config = dict(
    num_hidden_layers=14,
    vocab_size=2022,
    tie_word_embeddings=True,
    parallel_block=False,
    init_std_up=0.0495,
    learning_rate=0.000445,
    lr_mult_qkv=0.5,
)
MLP neurons of a small language model. Each row is named by its layer, matrix (gate and up: input weights; down: output weights) and neuron, and shows model dimensions 64-159. Each number is 128 + 24 x the weight over its row's rms, rounded and kept within 0 to 255. A neuron's up and down rows have the sign that makes its largest values positive.
After each neuron's rows, "fires in" lists the words (lower case) most often at its 100 highest values on Wikipedia text that the model never trained on. A number after a token or word is its count.

L4.gate492 [138 131  82 127 119 134 138 141  98 176  94 114 186 167 160 136 123 110  86 110 100 104 120 162 160 127  95  76 141 153 116 130 136 129 134 120 125  92 175 132 171 153 129 142 153 101 130 161 111 144 118 153 118 132 102 143 135 137 141 128 119 150 129 101 109 163  90 108 119 146 107 119 100 128 137 142  85 109 108 121 130 109  94 119 119 127 107 105  94 137 160 152 130  94 131 102]
L4.up492 [ 93 110 152 115 117 179 127 142 161  79 126 111 128 110 105 152 159 112 109 144 108 132 139 105 100 172 118 137 134 127 113 126 138 143 112  98 170 114 125 155 174 163 100 140 131 118 139 138 108 122 114 128  80 107 108 145 154  99  96 143 145  97  76 144  86 131  85 120 155  95 116 128 124 126 126 111 142  90 155 127 159 124 215 171 131 170 105 122 119 153 136 175 101 148 163 146]
L4.down492 [169 115 125 136  99 124 138 152 117 172 118 103 119 109 143 137 175 151  98 142 134 176 158 176  90 118 125 132 137 125 110 136 113 110 172 126  64 107 145 189 175 121 142 122 111 152  95 157 121 136 152 115  83  90 136 110 140 116 132 140 106 158 110 115  69  94 144 133  88 140 120  90 132 121  95 148 130 103 118 114 164 143 170  85 125 147 137 117 106 118 115 125 131 141 129 108]
fires in: "two" 42, "other" 21, "three" 15, "five" 9, "others" 4, "fourth" 4

L2.gate170 [ 98 108 153 124 110 162 150 115 128 134 128 160 122  88 169 148 115 159 133  94 149  99 128 103 164 137 137 162 110  99 182 123 150 146 129 123 130 113  97 146 131  99 119  99  96 129  84 144 104 105 153 196 142 155 123 139 131 131 111 111 118 149 144 119  82 128 112 147  93 145 115 129  68 171 166 131 101 106 142 127 120 131 114 131 140 100 130  98 121 149 112 133 154 145 122 111]
L2.up170 [129 128 124 122 119 123 100 136 142 127 122 207  97 112 141 133 134 148 132 119 155 149 164  87 114 154 117 138 116 128 149 169 137 130 159 123 104 124 131 100 165 114 151 132  97 133 145 125 138 147 183 123 118 155 117 114 114  98 134 114 134 122 109 101  84  96 144 146 155  91  70 138  99 135 154 129 135 161 146 148 142 131 126 121 142 102 153 100 164 117 114 138 149 157 146  81]
L2.down170 [ 76  92  95 146  92 133 150 145 124 124 109 157  77 159 132 112 109 123 103 102 131 114 144 120  93 129 154 123 108 102 125 150 148 112 157 156 128 107 135 159 133 157 146  91 106 128 118 108 138 154 151 108  77 128 115 100 149 144 141 135 116 127 140 102 101  95 142 143 136  93 126 134  91 162 148 105 146 160 119 114 167  93 108 133  99  96 157 121 148  86 158  96 149 117 134 104]
fires in: "record" 20, "recorded" 11, "records" 10, "recording" 7, "significant" 5, "signed" 4

L4.gate490 [117  81 144 122 112 154 157 153 142 137 145 154 132 120 107 167 155 170 105 112  70 129 140 142 169 137 109 128 149 146 173 148 129 141 119 133  95 121 121 103 126 123 119  95 127 114 162 155 150 149 119 169 123 126  89 147  88 135 158  92 137 174 144 125 108 134 122  66 126  98 123 137 103 120 105 132 120 127 129 138 120  80 110 179 116  89 152  98  97 102 116  92 135 134 104 161]
L4.up490 [134 154 105 142 173 115 133 138 167 150 157 112 148 127 146 129 135 146 136 114  79 128 103 137 117 119 129 109 159 133 118 121 148 148 165 155 184 116 129 106 110 102 119 115 133 149 108 120 134  96 157 128 153  99 137 122 153 115 107 116 105 105 142 122 171 162 113 113 115 158 184 103 126  94 138 114 163 112 167 161 106  79 142 106 113 131 131 136 135 155 134 136 151 112 145 162]
L4.down490 [168 121 151 115 122 117 122 112 126 112 168 157 178 129 153  98 168 161 131 125 134 160  85 110 142 108 104 140 155 128 105 103 103 119 151 132 105 123 131 135 138 109  93  86 121 151 119 122 118 110 110  88 134 132 151  83 153 124  96 101 157 155  73 131 132 118  96 145 187 154 138 153 119 111 152 136 120 129 119 124 112 143 125 148 141 115 117 141 110 108 133 160 136  56  84 101]
fires in: "states" 28, "france" 9, "japan" 7, "japanese" 6, "world" 6

L2.gate509 [114 160 115 104 131 131 124  97 120 130 138 119 121 118 126  89 101 126 173 132 154 158 147 137 122 120 108  98 118 130 163 139 155 146 132 126 166 136 115 122 120 135 129 134 104 126 148  84  97 135 113 131 105 108 106 103 101 184 108 123 135 173 140 101  83 134 124 145  91 130 109 149 120 127 181  99 104 163 134 176 134 137 140 128 143 104 152  64 198  90  86 116 132 141 133 138]
L2.up509 [138 109 150 131 176 138 164 123 126 108 125 121  98 113 190 114 146 154 111 134 182 143 153 135  85 143 127 146  70 135 148 130 136 116 155 142 160 127 140 146 144 146 128 120  87 110 134 118  70 108 111 145 154 182 109 148 105 112 102 141 139 105 161 165 122  95 146 149 135 121 117 134 105 138 161 146 123 101 179 148 130 157 139 117 117 130 115  74 117 106 120 122 119  95 139 124]
L2.down509 [ 94 107 130 142 118 113 148 155 151  45 113 134 132 169 132 116  99 132  91 118 152 120 137 150 116  99 147 164 133 113 167 140 124 123 146 119 146 100 125 109 123 132 112 100 140 130 167 146 112 139 115 135 127 156 113  82 110 155 175 113 101 131 118 126 104 151 141 148  58 131 137 177 123 105 128 118 130 159 145 126 158  81 125 118 170 136 115  89 154 105 109 115 132  85 132 129]
fires in: "record" 19, "signed" 11, "recorded" 10, "total" 6, "significant" 5

L4.gate263 [124 153  98  99 154 127 147 144 143 137 153 121 136 105 143 134 145  88 171 156 141 128 132 122 148 139 135 162 127 106 158 136  86 135  87 179 117  96 147 128 147 129 121 100 134  84 129 133 119 115 148 120 156 123 114 136 131  85 110 122 119  97 131 134 120 120  73 144 127 112 113 141 121 168 164 112 140 177 125 117 126  92 115 124 113 116 103 110 106 142 133 163 136 144 129 110]
L4.up263 [111 167 121 102  94 128 112 143 111 119 154  92  91 127 146 127 130 159 118 170  99 126 119 125 150 104 126  99 122 113 103 140 129 137 115 125 117 129 117 169 113 148 135  95 106 143 114 134 128 135 144 149  94 142  70 135 149 181 144 123 146 141 113 158 114 111 118 108 183 122 154 132 150 130  76 142  98 127 159  96 132  80 132 167 133  83 131 130 150 126  96 139 120 126 135 172]
L4.down263 [ 84 125 191 159 182  82 124 136 152 110 134 153 115  94 122 124 124 106 105 116 110 147 108 153 133 100 125 139 110 129 189 110 186 154 138 148 134 157 116 124 140 138 106 129 105 113 122 142  86  62  81  93 104 147 116 132 101 116 111 128  81 106 127 139 124 171 153 121 166 153 165 150 157  90 140 118 119 146 133 101 174 155 145  92 136 126 146 135 138 160 106 160 138 165 122 105]
fires in: "to" 49, "not" 5, "returned" 4

L10.gate346 [160 163 138 138 123 122 135 174 159 131  97 172 152 117  96  90 103 121 101 100 142  98 149 127 134 127 115 149 141 180 138 124 140 131 133  85 170 151 119 122 146 143  80 110 153  94  98 121 145 168 133 103 131 112 120 141 154 168 104 134 124 121 148 194 167 106 135 108 131  77 135  81 151 127 125  77 167 112 123 104 112 105  98 144 115 134 121 137 138  71 124 151 151 132  85  72]
L10.up346 [169 104 111 190 133 113 159 117 116 129 108 115 107 146  95  97 138 104 144 131 131 187 151 120  86 158 102 125 137 121 120 102 136  82 124 147 121 126 143 108 132 109 119 126 103 151 118 157 128 131 136 110 101 115 144 150 116  98 154 151 142 150 117 148 117 127 125 139 106 112 122 103  97 130 137 135 143 161 104 124  88 156 109 197 151 118 109 187 131 108 147 111  68 110 115 139]
L10.down346 [ 79 140 115 120 140 120  67 130 111 133 105 132 120 120  78  64 161 162 159 127 116 119 149 113  99 124 142 146 107 101 125 137 129 131 118 140 122 123 137 116 145 126 137 103 115 152 127 117 160 129 151  96 131  84 127 135  94 189 136 127 154 113 122 149 123  88 117 140 173 143 154 138 152 106 110 103 124 142 133 115  96 123 140  66 123  86 136 157 160 143 166 154 115 111  97 110]
fires in: "as" 87

L2.gate95 [104 117 147 149  78 181 150 143 170 124 108  90 110 146 134  93 127 108 116 119 170  99 142 164 164 135 142 159 155 116 142  92 127 144 131 117 138 143 115  97 119 129  74 131 113  79 109 116 153 148 101 146 140  92 146 121  71 129 107 133 117 114 160 109 136 141 148 114 102 117  93  94 127 136 152 153 173 149 153 117 123 159 122 160 144  99 109 101 106 120 137  94 126 110 101 131]
L2.up95 [163 144 158 144 103 113 121 119 134 127 167 128 171 119 145  84 118  96 122 114 108 166 171 134 157 146 106  85 167 128 151 117 140 133 119 114 101 161  87 115 157 133 108 139 138 134 143 167 142 128  93 133 151 114 186 136 128 158 133 138 102 128 198 185  84  92 141  93 115  89 147 123 154 148 137 119 141 113 142 140 149 110 138 134 125 111 130 158 142  75 106 102 110 168 147 121]
L2.down95 [144 103  99 142 120 147 141 141 145 144  99 145 106 149 148 152 117 184 109 106 106 165 127 173 110 133 113 157 197 121 126  74 126 124 120 115 111 151 150 155 119 145 123 124 152  87 148 116  97 137 103 114 147 131 143 113 108 146 118 115 130  55 113 128 112 101 125  99 124 134 116  93 114 172 189 133 184 121 156 144 146  88 143 151 107 161  93 153 117 121 184 117 121 147 101 141]
fires in: "in" 70, "during" 12

L8.gate191 [160 135 121 132 115 149 109 170 159 102 122 131 138 115  99 115 171 102 120 125 142 145 114 114  97  98 122 144 126 151 117  98 118 170 131  92 145 116 106  79 123 125 119 100 153 156 113 123  82  71  83  96 147 158 159 124 166 142 142 139 123 141  89 140  84 144 153 156 178 141 144 174 121 124 125 131 121 127 128  87 153 119 167 118 123 115 144 134 106 103 158  95 129 146 133 157]
L8.up191 [136  97 152 147 147 153 131  99 124 141 116 165 139 161 121 156 135 120  81 110 114 139 130 145  76 143 157 170 131 116 152 113 123 130 137 123 123 154 145 141 156 118 154  90 169 140 178 152 126  98 119 145 149 173  74 112 105 157 132 148 129 121 112  95 171 105 150  97 156 150 115 117 122 118 158 155 130 180 136 108 123 147 108 130  99 163  78  99 138  77 122  95 135 149 122 107]
L8.down191 [117 129 164 143 157  98 124 111  84 107 152  94 152 118 120 150 151 126 129 101  85 159 119 123  80 128 110 131  97 107 130 100  76 121 117 142 153 150  98  78 124 117 159  97 144 114 128  91 145 111 127 128 138 133 109 128 113 142 130 130 146  89 134  84 122  90 113 127 148  84 123 162 139 178 137 148 155 145 106 123 171 138 150 121 155 126 116 102 115 105  86 118 130 111  97 125]
fires in: "that" 24, "the" 20, "which" 12, "so" 6, "it" 4

L2.gate84 [123 101 125 120  94 145 127 156 111 155 167  99 135 126 103 137 146 135 115  84 115 109 141 124 144 149 152 117 124 101  91 116 112 158 106 121 113  99 124 155 152 134 129 124 131 110 140 153 133 113 128 110 134  95 162 148 150 136  72 102 140 176 106 114  96 131 145 116  68 109 112 100 102 144 114  96 149 156 141  97 145 171 155 148 118 131 136 123 108 121 131 126 121  57 131 137]
L2.up84 [128 174 109 154 120  70 151 127 129 163 154 100 168 125 138 129 123  88 137 123  76  83 131 139 110 125 135 137 129 131 121 135 110 167 165 128 150  97 154 102 149 149 103 140 142 139 130 148 131 107 140 130 106 109 139  97 144 130 113  91 129 136 132 186 132 127 165 132  99  79 103  84 144 161 119 151 151 115 111 106 176 144 128  85 163 155 114 132 119 114 145 175 124 114 143 137]
L2.down84 [109 123 118 122 116 162 108 124  97 183 138 136 123 139 144 132 162 125 127 121 140 139 121 118 120 127 163 113 130 131 122 121 126 108 105 140 143 116 121  87 148 123 145 117 109 125 124 143 129  83 151 135  93 127  80  97 147 107  52 157  95 166 116 128  75 123 139 112 101 107 120  89 161 122 144 151 129  64 126 156 162 122 147 121 158 138 135 148 113 104 147 112 140 123 137 154]
fires in: "other" 49, "southern" 12, "others" 10, "brother" 9, "crowther" 6

L5.gate444 [137 142 106 189  84 143 115 140 151 153 121 111 150 143  95 124 132  85 182 163 111 162 141 134 145  90 116 103 143 118 152 102 107 158 144 135  94 151 117 117 126 158 107 113 113 104  98 134 148 118 109 117 130 144 179 123 128 151 125 147 115 183 159 161 114 126 135 152 152 117 101 136 165 158 143 118  97 150 131  96 127 109 125 174  93 161 141 133 115 130 123 114 120 160  93 131]
L5.up444 [160 157 163 153  93 125 120 137 144  98 119 128 134 128  93 125 155  94 134 130 110 149 140  92 173 146 141 134  97 121 112 105 100 149 139 104 102 161  92 148 189 139  81 119 160 107 124 187 177  91 130 177 106 199 113  78 152 105 152 125 149 134 156 111 115  92  95 111 100 140  88 102 149 145  70 139 118 163 114 144 122 106 132 130 115  88 127 142 137  95 117 131 118  81 101 160]
L5.down444 [113 137 122 113 133 121 129 134 100 110 129 112 117 152 103 117 164 156 134 144 146 133 180 112 152 115 146  86 153 128 153 135 132  97 132 116  95 143 137 110 111 116 149 123 122 130 137 147 126 125 117 112 130 149 159 125 168 124  65 138 141 114 105 145  93 143 135 124 134 182 168 140 168  96  57  89 131 149 121  98 103 101 140 113  97 130 137  58 142 135 177 144 163 122  81  75]
fires in: "can" 20, "would" 17, "also" 17, "to" 8, "will" 6

L10.gate367 [140 142  85 109 156 143  96 147 129 123 166 163 126 114  86 132 119 109 180  95 111 128 110 166 116 120 145 140  83 138 106  97  92 129 145 120 121 107 140 123 150 142  99 108 125 146 140 132 135 113  98  93 183 104 126 137 111 112  72 137 105 131 120 141 108 111 130 159 139 121 131  78 153 146 155 138 124 135 134 123 140 134 126 165 130 137 107 100 113 124 142 164 105 157 104  80]
L10.up367 [150 109 161 120 131 120 122 168 145 113 148 104 109 147 126 119 107 191 172 107 105 130 107 146  76 113 142 136 111 172 139 122 153 137 146 107 145 159 109 151 123 127 120 149 149 125 189  85 137 100  81 133 140 131  94 127 186 143 157 139 145  99 132 133 148 113 127 124  98 110 125 137 140 101 107 121  89 138 151 109 145 178 156 154 113  92 165 111 102 131 150 165 168 162  99 165]
L10.down367 [129 159 142 157 120 152 134 138 116 116 128 165 118 149 142 139 138 127 170 134 167 107 109 126 162 143 123 119 126 112 111 102 140  90 101 147  89 180 103  88 153 107 140 115 152 109 109 137 118  68 138 119 136 109 120 117 125 157 176 151 108 104  98 115  87 125  73 124 113 114 161 143 140 103 118 137 135 142 139 130 172 125 129 139 115 164 163 137 110 127 161 159 108 141 128 214]
fires in: "along" 20, "under" 20, "up" 9, "to" 6

L2.gate242 [ 86 145 158 116 148 116 119 159 158 140 150 112  94 106 156 119 105 157 140  99  69 104 124 154 137 113 141 113 153 149 151 123  99 104 142 146  92 117 119 136 131 178 141 112 169 171  92 160 113 134 131 133 121 106  80 139 138 158 150 168 116  74  77  97 124 135 150 112 118 132 119 108 147  66 135 148 104 149 106 113 101 127 132 118 137  93 146 108 151 147 129 129 114 111 174 129]
L2.up242 [146 136 158 157  79 132 118 171 115 153 154 145 120 102 159 125 151 106 121 124 124 184 123 137 124 112 147 160  74 127 156 151 131  96 153 155 118  91 118 112 139  96 145 131 139 133 127 120  81 130 140 120 110 133 120 114 133 113 131 157 148 103  92 134 119 170 141 132 107 142 147 143 101 128 141 117 105 121 114  98 103 110 111 143  93 141 102 144  99 171 136 150 130 136 140 130]
L2.down242 [133 183 160 128 146 150 132 104 107 140 133 159 177 135  97 134 200 140  99 144 137 154 116 131 172 134 149 137 131 109 110 131  68 112 132 141 108  86 111 143 110 174 136 111 134  93  90 137  95 105 115 130 105  99 161 138 173 114  93 112 134 106 130 116 146 153  99 135 171 113 141 130 111 120 126 137 110 156 103  78 138 154 136 121 144 113 136 103 130 108 125 177  84 145 164 131]
fires in: "born" 19, "france" 14, "australia" 12, "england" 10, "japan" 9

L2.gate363 [158 133 112  87 111 106 122 171 117 145 144 100 150 166 138 130 165 120 123 151 100 111 110 137 155 130 189 140  98 150  92 140 133 137 128 102 122  85 105 136 139 121  83 143 133 118 136 127 160 170 139 113 119 123 119 120 142 138  86 143 120 157 104 125  88 129  99 120  97 114  69  86 159  76 161 130 150 126  94 100  94 101 155 147 122 161 143 121 119 121 144 105 138 129 153 123]
L2.up363 [ 97 139 144 166 110 128 129 142 112 147 135 174  91 145 108 124 131 151 115 129 124 107 143 142 127  97 136 142 155 146 172 104 120 124 134  97 132 131 146 143 151 136  80 185 110  83  87  94 135 101 141  93 137 117 139 142 115 102 103 101 148 133 129 106 127 120  91 100 101 112 117  99 148 147  99 124 121 132 115 100 165 142  98 154 148 150 123 144 120 159 126 133 145 127 138 140]
L2.down363 [123 126 120 138 124 127  94  97 130 109 142 149  93 135 105 162 153 132 125 146 105 159 119 138 125 119 131 148 110 130 151 171 118 153 134 128 119  63 150 141 145 103 133 141 155 126  94 109 128 125 124 189 135 112 114  59 133 158 104 153 115 125 124 133 131 125  94 111 135 125 153 112 168 112  92 144 126 181  94 179 134  83 139 115 111 123 128 135 136 152 140 125 152 140 146 110]
fires in: "other" 47, "others" 9, "city" 9, "against" 8, "north" 5, "northern" 5

L10.gate261 [141 115 116 168 181  96 146 107 101 140  91 102 133 141 121 108 109 163 121 139 154 113 140 165 170 161 101 121  96 129 136 160 119 117 102 102 107  89 119 137 169 109 112 152 119 136 142 115  77  93  99  97 131 137 140 115 108 124 117 100 112 153 124 138 155 111 145  92  86  85 140 132 159 174 137 123 150 103 157 110 170 125 127 183 102  73 101 139 116 113 135 110 125  95 136 143]
L10.up261 [117 110 126 170 124 115 171 132 125 104 122 116 110 144 124 115 144 101 163 118 155 144 142 116 124 128 144 102 129  84 127 120 134 146 128  91 106 108  77  97 132 108 114 153 159 123 118 155 117  86 126 134 117 118 129 122 154 153 114 162 126 113 143  97 136  87 141 132 107 160 105 105 172 118 139 135 129 143 158 158  99 121 151 130 117 108 146 183 117 146 131 104  82 103 138 120]
L10.down261 [132 100 100 114  89 116 138 160 156 187 143 194 168  90 122 136 151 169 132 121 147 137 118 153 149  88 123 120 146 113 139 133 140 127 116 124 138 140 108  98  72 119 132 124 105 124 131 178 138 133 146 106 131 106 114 134 139 124 129 134 103 129  75 131 174 151 103 164  93 100 145 113 138 134 160  67 124  59 146 149 132 136 119  84 107 108  78 144  74 142 133 139 147 142 147 121]
fires in: "of" 21, "in" 12, "for" 11, "by" 6

L8.gate466 [139 105 108 103 193 168  81  87  93 140 127 165 166 173 129 123 112 102 108 124 100 132 145 123 171 126 121 121 103 116 126 144 121 142 110 147 142 120 142 111  79 162  98 123 141  82 107 143 105 133 109 100 125  90  99 117  74 130 101 113 120 171 137 158  93 137 148  73 181 161 137 134 117 132 124  82  85 163 148 158 118 125 114 144  94  80 172 154 126 125  90 147 138 124 162 130]
L8.up466 [163 141 147 110 141 150 166 161  98  97 114 131 142 152 143 143  85 160 124 129  99 109 158 131 140 119 102 137 151  85 128 122  99 143 122 121 115 124 132 119  75 141 124 135 159 101 180 175 118 101  92 150 126 151 145 129  70 104 107  82 134 121 124 122 139 154 202 117 133 104 134 106  83 131 149 133 111 147 169 149  82  80 140 123 111 128 105 114 120 131 169  65 118  96 146 128]
L8.down466 [153 104 134 127 124 118 170 181 137 125  97  64  85 115 103 137 136 128 142  91 108 133 115 101  95 139 160  98 129 122 164 160 112 116 168  84 119 164 144 171 142 137 131 140 101 100 128 150 135  94 151 115  82  89  98 142 139  99 146 165 148 115 109 130 111 134 116 110 151 166 120 143  93 142 101 134  97  97 131 129  94 136 151  89 149 130 150 134 109 116 101 102 142 147 130 112]
fires in: "of" 28, "swifts" 9, "netherlands" 7, "females" 4, "twelve" 4

L2.gate471 [ 96 117 148 125 144 102 144 121 159 140 121 119 184  84 147 168 139 130 130 179 109 143 143 140 146 171 135 149 148 155 100 106  80 124  95 105 122 117 131 106 124 129 147 124 110 138 111 158 114 107 109 194 109 155 100 190 121 142 179 131 108  84 129 142 129 147 112 134 109  74 142 114  71 111 184 148 133 121 138 134 106 114  99 104 105 125 134  99 132 132 113 130 180 156 106 150]
L2.up471 [120 188 135 106  79 122 155 116 121 138 109 160 110 129 156 140 150 151 116 127 136 142  91 107 136 123 132 186 139 121 127 153 117 151 111 129 133 168 114 117  83 135 125 129  97 129 125 133 196 131 116 118  98 137 131  92 117 159 122 110 134 102 116 106 100 122 102 123 147 128 125  93 145 135 135 106 166 135 125 168 132 160  95 132 132 149 118 145 134 132 136 158 166 142 129 116]
L2.down471 [106 174 130 126 120 124 118 107 127 119 138 158 100 145 148 132 141 117 104 190 132 138 100 123 163 169 130 163 140  73  96 151 155 136 100 178 104 122 159 141 122  98 128 100 106 152 113 151 153 138  93 136 171 128 124 113 139 133  90 108 137 128 117 135 143 121  93 137 139 133 110 149 143 131  96 132 137 127 117 205 141  95 146 110 140 159 131 152 122 109 117  95 176 104 160 143]
fires in: "film" 40, "films" 9, "program" 7, "programmes" 5, "book" 4

L2.gate485 [119 128 144 113 119  95 138 113 139  94 144 125 162 129 117 117 120 146 137 137 123 160 180 116 149 106 117 138  85 156 141 113  39 160 115 116 144 148 117 127 133 138 100  90 125  73  81  95 123 178  97 111 123  96 129 138 159 112 141 131  92 105 163 143 102  90  87 100 140 143 140 115 100 158 194 125 113 135 138 139 163 132 138 143 123 141 127 103 168 111 125 118 145 123  96 125]
L2.up485 [133 136  90 151 152 150 116 117 111  95 152 100 108 139 172 145 103 127 132 129 106 148 136 144 118  94 126 127 165 118 121 124 123 152 162 148 157 140 131 125 114 112 106 105 116 108 129 127 129 132  87 130  86 114 109 112 127 102  93 148 135 142 105  73 123  91 130 122  98  86 149 139 158 167  92 158 133  95 142 124 108  96 117 170 151 103 127 140 150 134 136 136  85 138 190  95]
L2.down485 [130 164 142 183 137 136 141 139  92 114 141 153  99 125 151 165 113 104 157 146 111 138 103 102 124 145 114  79 150  70 108 126 145 129 137 110 134 159 154 139 163  99 170 119 137 145 150 158 105 152 111 160 151 100 143 106 121 112 134 133 127 114  87  95 152 125 104 139 129 109 162 116 128 145 105 126 126 129 168 134 127  87 126 114 114  93 168 139 149 148 147 128 147 141 133 109]
fires in: "at" 91, "atoms" 4

L4.gate362 [154 169 137 129 119 131 131 139 188 130 171 109 118 114 149 147 175 124 122 113 155 115 163 142 109 113 155 131 125 107 168  76 124  96  91 152 139 101 122 129 150  95 117 138 104 130 134 129  69 143 121  83 111 116 108 137 117 143 104 143 127 118 117 129 145  94 102  77 137 131 157 115 133 164 138 143 142 144 122 109 118 133  89 110 110  88 127  94 103 145 147 164 127 134 116 137]
L4.up362 [106 118  76 146  97 138 107 105 121 113 111 126 119 149 112 146 113 113 157 157 131 100 134 166 110 126 100 135 111 127 137 139 174 163 114 121 141 194 153 125 103 161 122 155 128  91 141 165 163 118 105  99 139 128 120 119 144 165  95 133 112  98 127 116  95  67 115  96 149 115 137 136 122 118 103 122 132 123 170 154  90  89 140 144 152 141  90 125 162 120 137 155 125 143 164 138]
L4.down362 [144 105 110 149 121 150 112 108 137 144 100 189 113 125 118  81  86  92 141 134 101 140 113 127 140 147 127 149 108 115 128 129 114 161 150 126 125 126 136 146  85 150 126  99 133  94 141 152 114 150 114 116 144 122 138 109 138 134  96 117 130 151 142  99  99 121 172 120 101 142 146 148 159 121 100 123 122  99 121 171 113 176 125 195 106 101 103 119 114 119 138 116 122 130 118  97]
fires in: "in" 57, "international" 5

L2.gate476 [128 139 177  98 109 109 104 137 142 153 171 147 165 134 141 143 163 167 122 121 140 106  99 151 139 110  98  96 103 115 111 104 134 145 115 101 178 106 124 143 103 116 127 102 119 105 137  85 121 144 137 163 113 124 107 152 116 132 168 139 113 123 119 155 121 121 123 152 132  71 135 127  88 171 126 131 134 127 137 107 132 178  88  63 126 131 126  95 129 114 165 160 137 121 114 150]
L2.up476 [137 122 112 168  97 129  92 128  91 100 131 142 104 156 143 110 120 134 138  77 146 117 114 146 152 124  99  93  81 124 126 140 131 176 142  89 115 146 137 124 136 104 116 144 113 133 143 151 177 124  96 131 130 132 118 107 156 118 133 124 143 118 136 155  98 142 133 147  91 103 114 131 131 118 129 139 167 129 143 158 107 115 116 125 162 120 142 138 107 103 121 135 137 146 128 128]
L2.down476 [129 134 118 125 124  50 129 128 103 144 142 130  62 118 137 126 124 123 115 110 118 147 131 157 117 123 116 141 125 133 130 123 130 144 135 110  98 122 111 126 149 125 104 121 145 168 112 151 147 139 127  76 116  93 108 137 160 155 137 131 144 119 176 170 127 147 151 150  92 118 126 149 105 107 125 146 116 116 159  75 114 157 151 127 160 145 160 123  87  67 128 154 148 142 145 105]
fires in: "company" 23, "film" 13, "show" 10, "shows" 8, "game" 6, "program" 6

L9.gate164 [134 116  94 142 114 107 139 161 139 163 157 111  91 138 160 112 135 153  84 155 122 153 148 159 136 177 154 123 132 117 117  96 127 172  98 119 122 133 116 112 101 149 100 110 144  83 145 171 155 132 139 174 129  89 121 127  92 133 144 110 121 130 122  63 153 137 130  78  86 109 158 132 137 128 139  97 143  97 162 160 173  79  80 112 123 135 146 128 127 126 140  77 136 127  97 104]
L9.up164 [152 152 111 120 115 126 134 153  55 141 139 150 141 127  90 113 150 105 148 138 144 183 119 161  97 106 149 129 149 153  99 125 131 103 113  79 140 113 137 109 121 214 132 130 126 158 119 141 109 113 127 149 109 144 112 121 121 151 103 144 110  82 122 114  98 116 138 125 122 113 146 123 105 183 132 110 110  90 142 135 140 134 102 146 151 131 122 130 124  90 149 163 159 124 175 165]
L9.down164 [110 127 120 128 138 102 110 114 146 159 131 129  98 143 121 132 129 144 128 124 143 132 125 106 149  92  96 144 151 123 167 125 128 141 107  96 122 143 183 143  92 163 170 132 131 108 109 173 133  94 146 130  97 111  85 113 107 158 148 107 116 147  83 137  95 115 154  98 127 152 126  90 166 145 103 111 138 140 198 115 129 152  91 150  92 129 156  92 111 132 159 159 119 121 140 128]
fires in: "of" 34, "in" 8, "thor" 5, "for" 4

L9.gate104 [157 122 128 118 114  77 110 117 171 154 113 169 117 118  99 167 137 101 159 133 116 158 158 106 121 129 119 105  82 181 136 115 100 171 125 155 150 111 131  95 144 134 139 150 150 140 135 103 170 167 104 102 130 111  96 159 124 149 130 143 120 168 148 101 139 136  80  72 154 134 129 108 123  89 135 115 151 114 118  94 100 118  79 129 100  91 151 122 134 134 113 138 101 115 161 116]
L9.up104 [105 165 144 131 137 110 129 133 138 167 128 144 114 147 126 142 134 105 104  81 146 145 104 134 110 137  95 150 165 128 121  87  85 125 139 133 121 140 104 111  98 130 132 108 129 132 139 131 127 129  76 134 131 129 139  97 107 122  98 158 121 130  82 123 111 118 154 124 145  77  81 127 108 124 111 114 153 115 124 143 102  75 175  78 153  95 137 142 134 148 152 101 139 111 169  88]
L9.down104 [133 150 124 146  86  89  81 110  85 144 116 116 112 123 126 130 135 155 145 113 168 138 155 145 172 110 153 141 120 147 134 138 169 148  88 105 158 106 118 146 115 154 146 137 105 156 109  92 167 116 109 120 166 110 101 169 131 107 138 129 155 109 107 118 138 112 175 123 125 156 168 138 108 122 167 139 115  78 162 120 114 128 110 116  65 124 105  91 141 146 101 115 110 112  91 143]
fires in: "at" 40, "of" 35

L2.gate107 [125 154 143 145  99 110 154 112 158 107 137 103 159 136 103  96 102 126 142 128 140 139 154 137  90 152 120 126 160 115 123  97 119  68 142  95 118 147 143 148 143 129 120 141 127 136  96 109 182 140 120 123 114 129 161 127 136 122 105 129 116 120 146 154 131 106 159 151 115  68 140 150 120 121 144 115 101 127 127 181 146 112 172 142 157 158 111  95 137 107 149 152 163 101 111 100]
L2.up107 [149 129 129 119 147 105 150 144 116 129 123 158 117 124 113 141 104 130 129 117 154 127 149  79 180 131  89 166 127 125 155 166 111 110 134 129 140 154 142 152 163 164 123  79 103 136 115 107 175  99 149 155 106 104 187 142 114 129 139 171 102 106 112 123  95 149 125 103 145 129 126 136 140 157 171 121 113 106 130  86 141 113 138 124 137 140  83 146  96 141  92 126  99  83  91 114]
L2.down107 [113 143 123 129 126 136 149 124 118 161 106 157 119 143  79 120 129 106 136 124 140 158 136 143 114 119 127 137  90 136 117 114  80 119 160 133 153 116 154 105 128 138 135 115 118 158  60 141 102 131 125 147 105  80 112 108 143 132 116 161  61 118 113 123 128 157 140  80 141 130 142  97 139 129 142 109 135  99 143 106 121 147 135 124 104 153 121 135 130 133 151 112  96 109 122  90]
fires in: "as" 95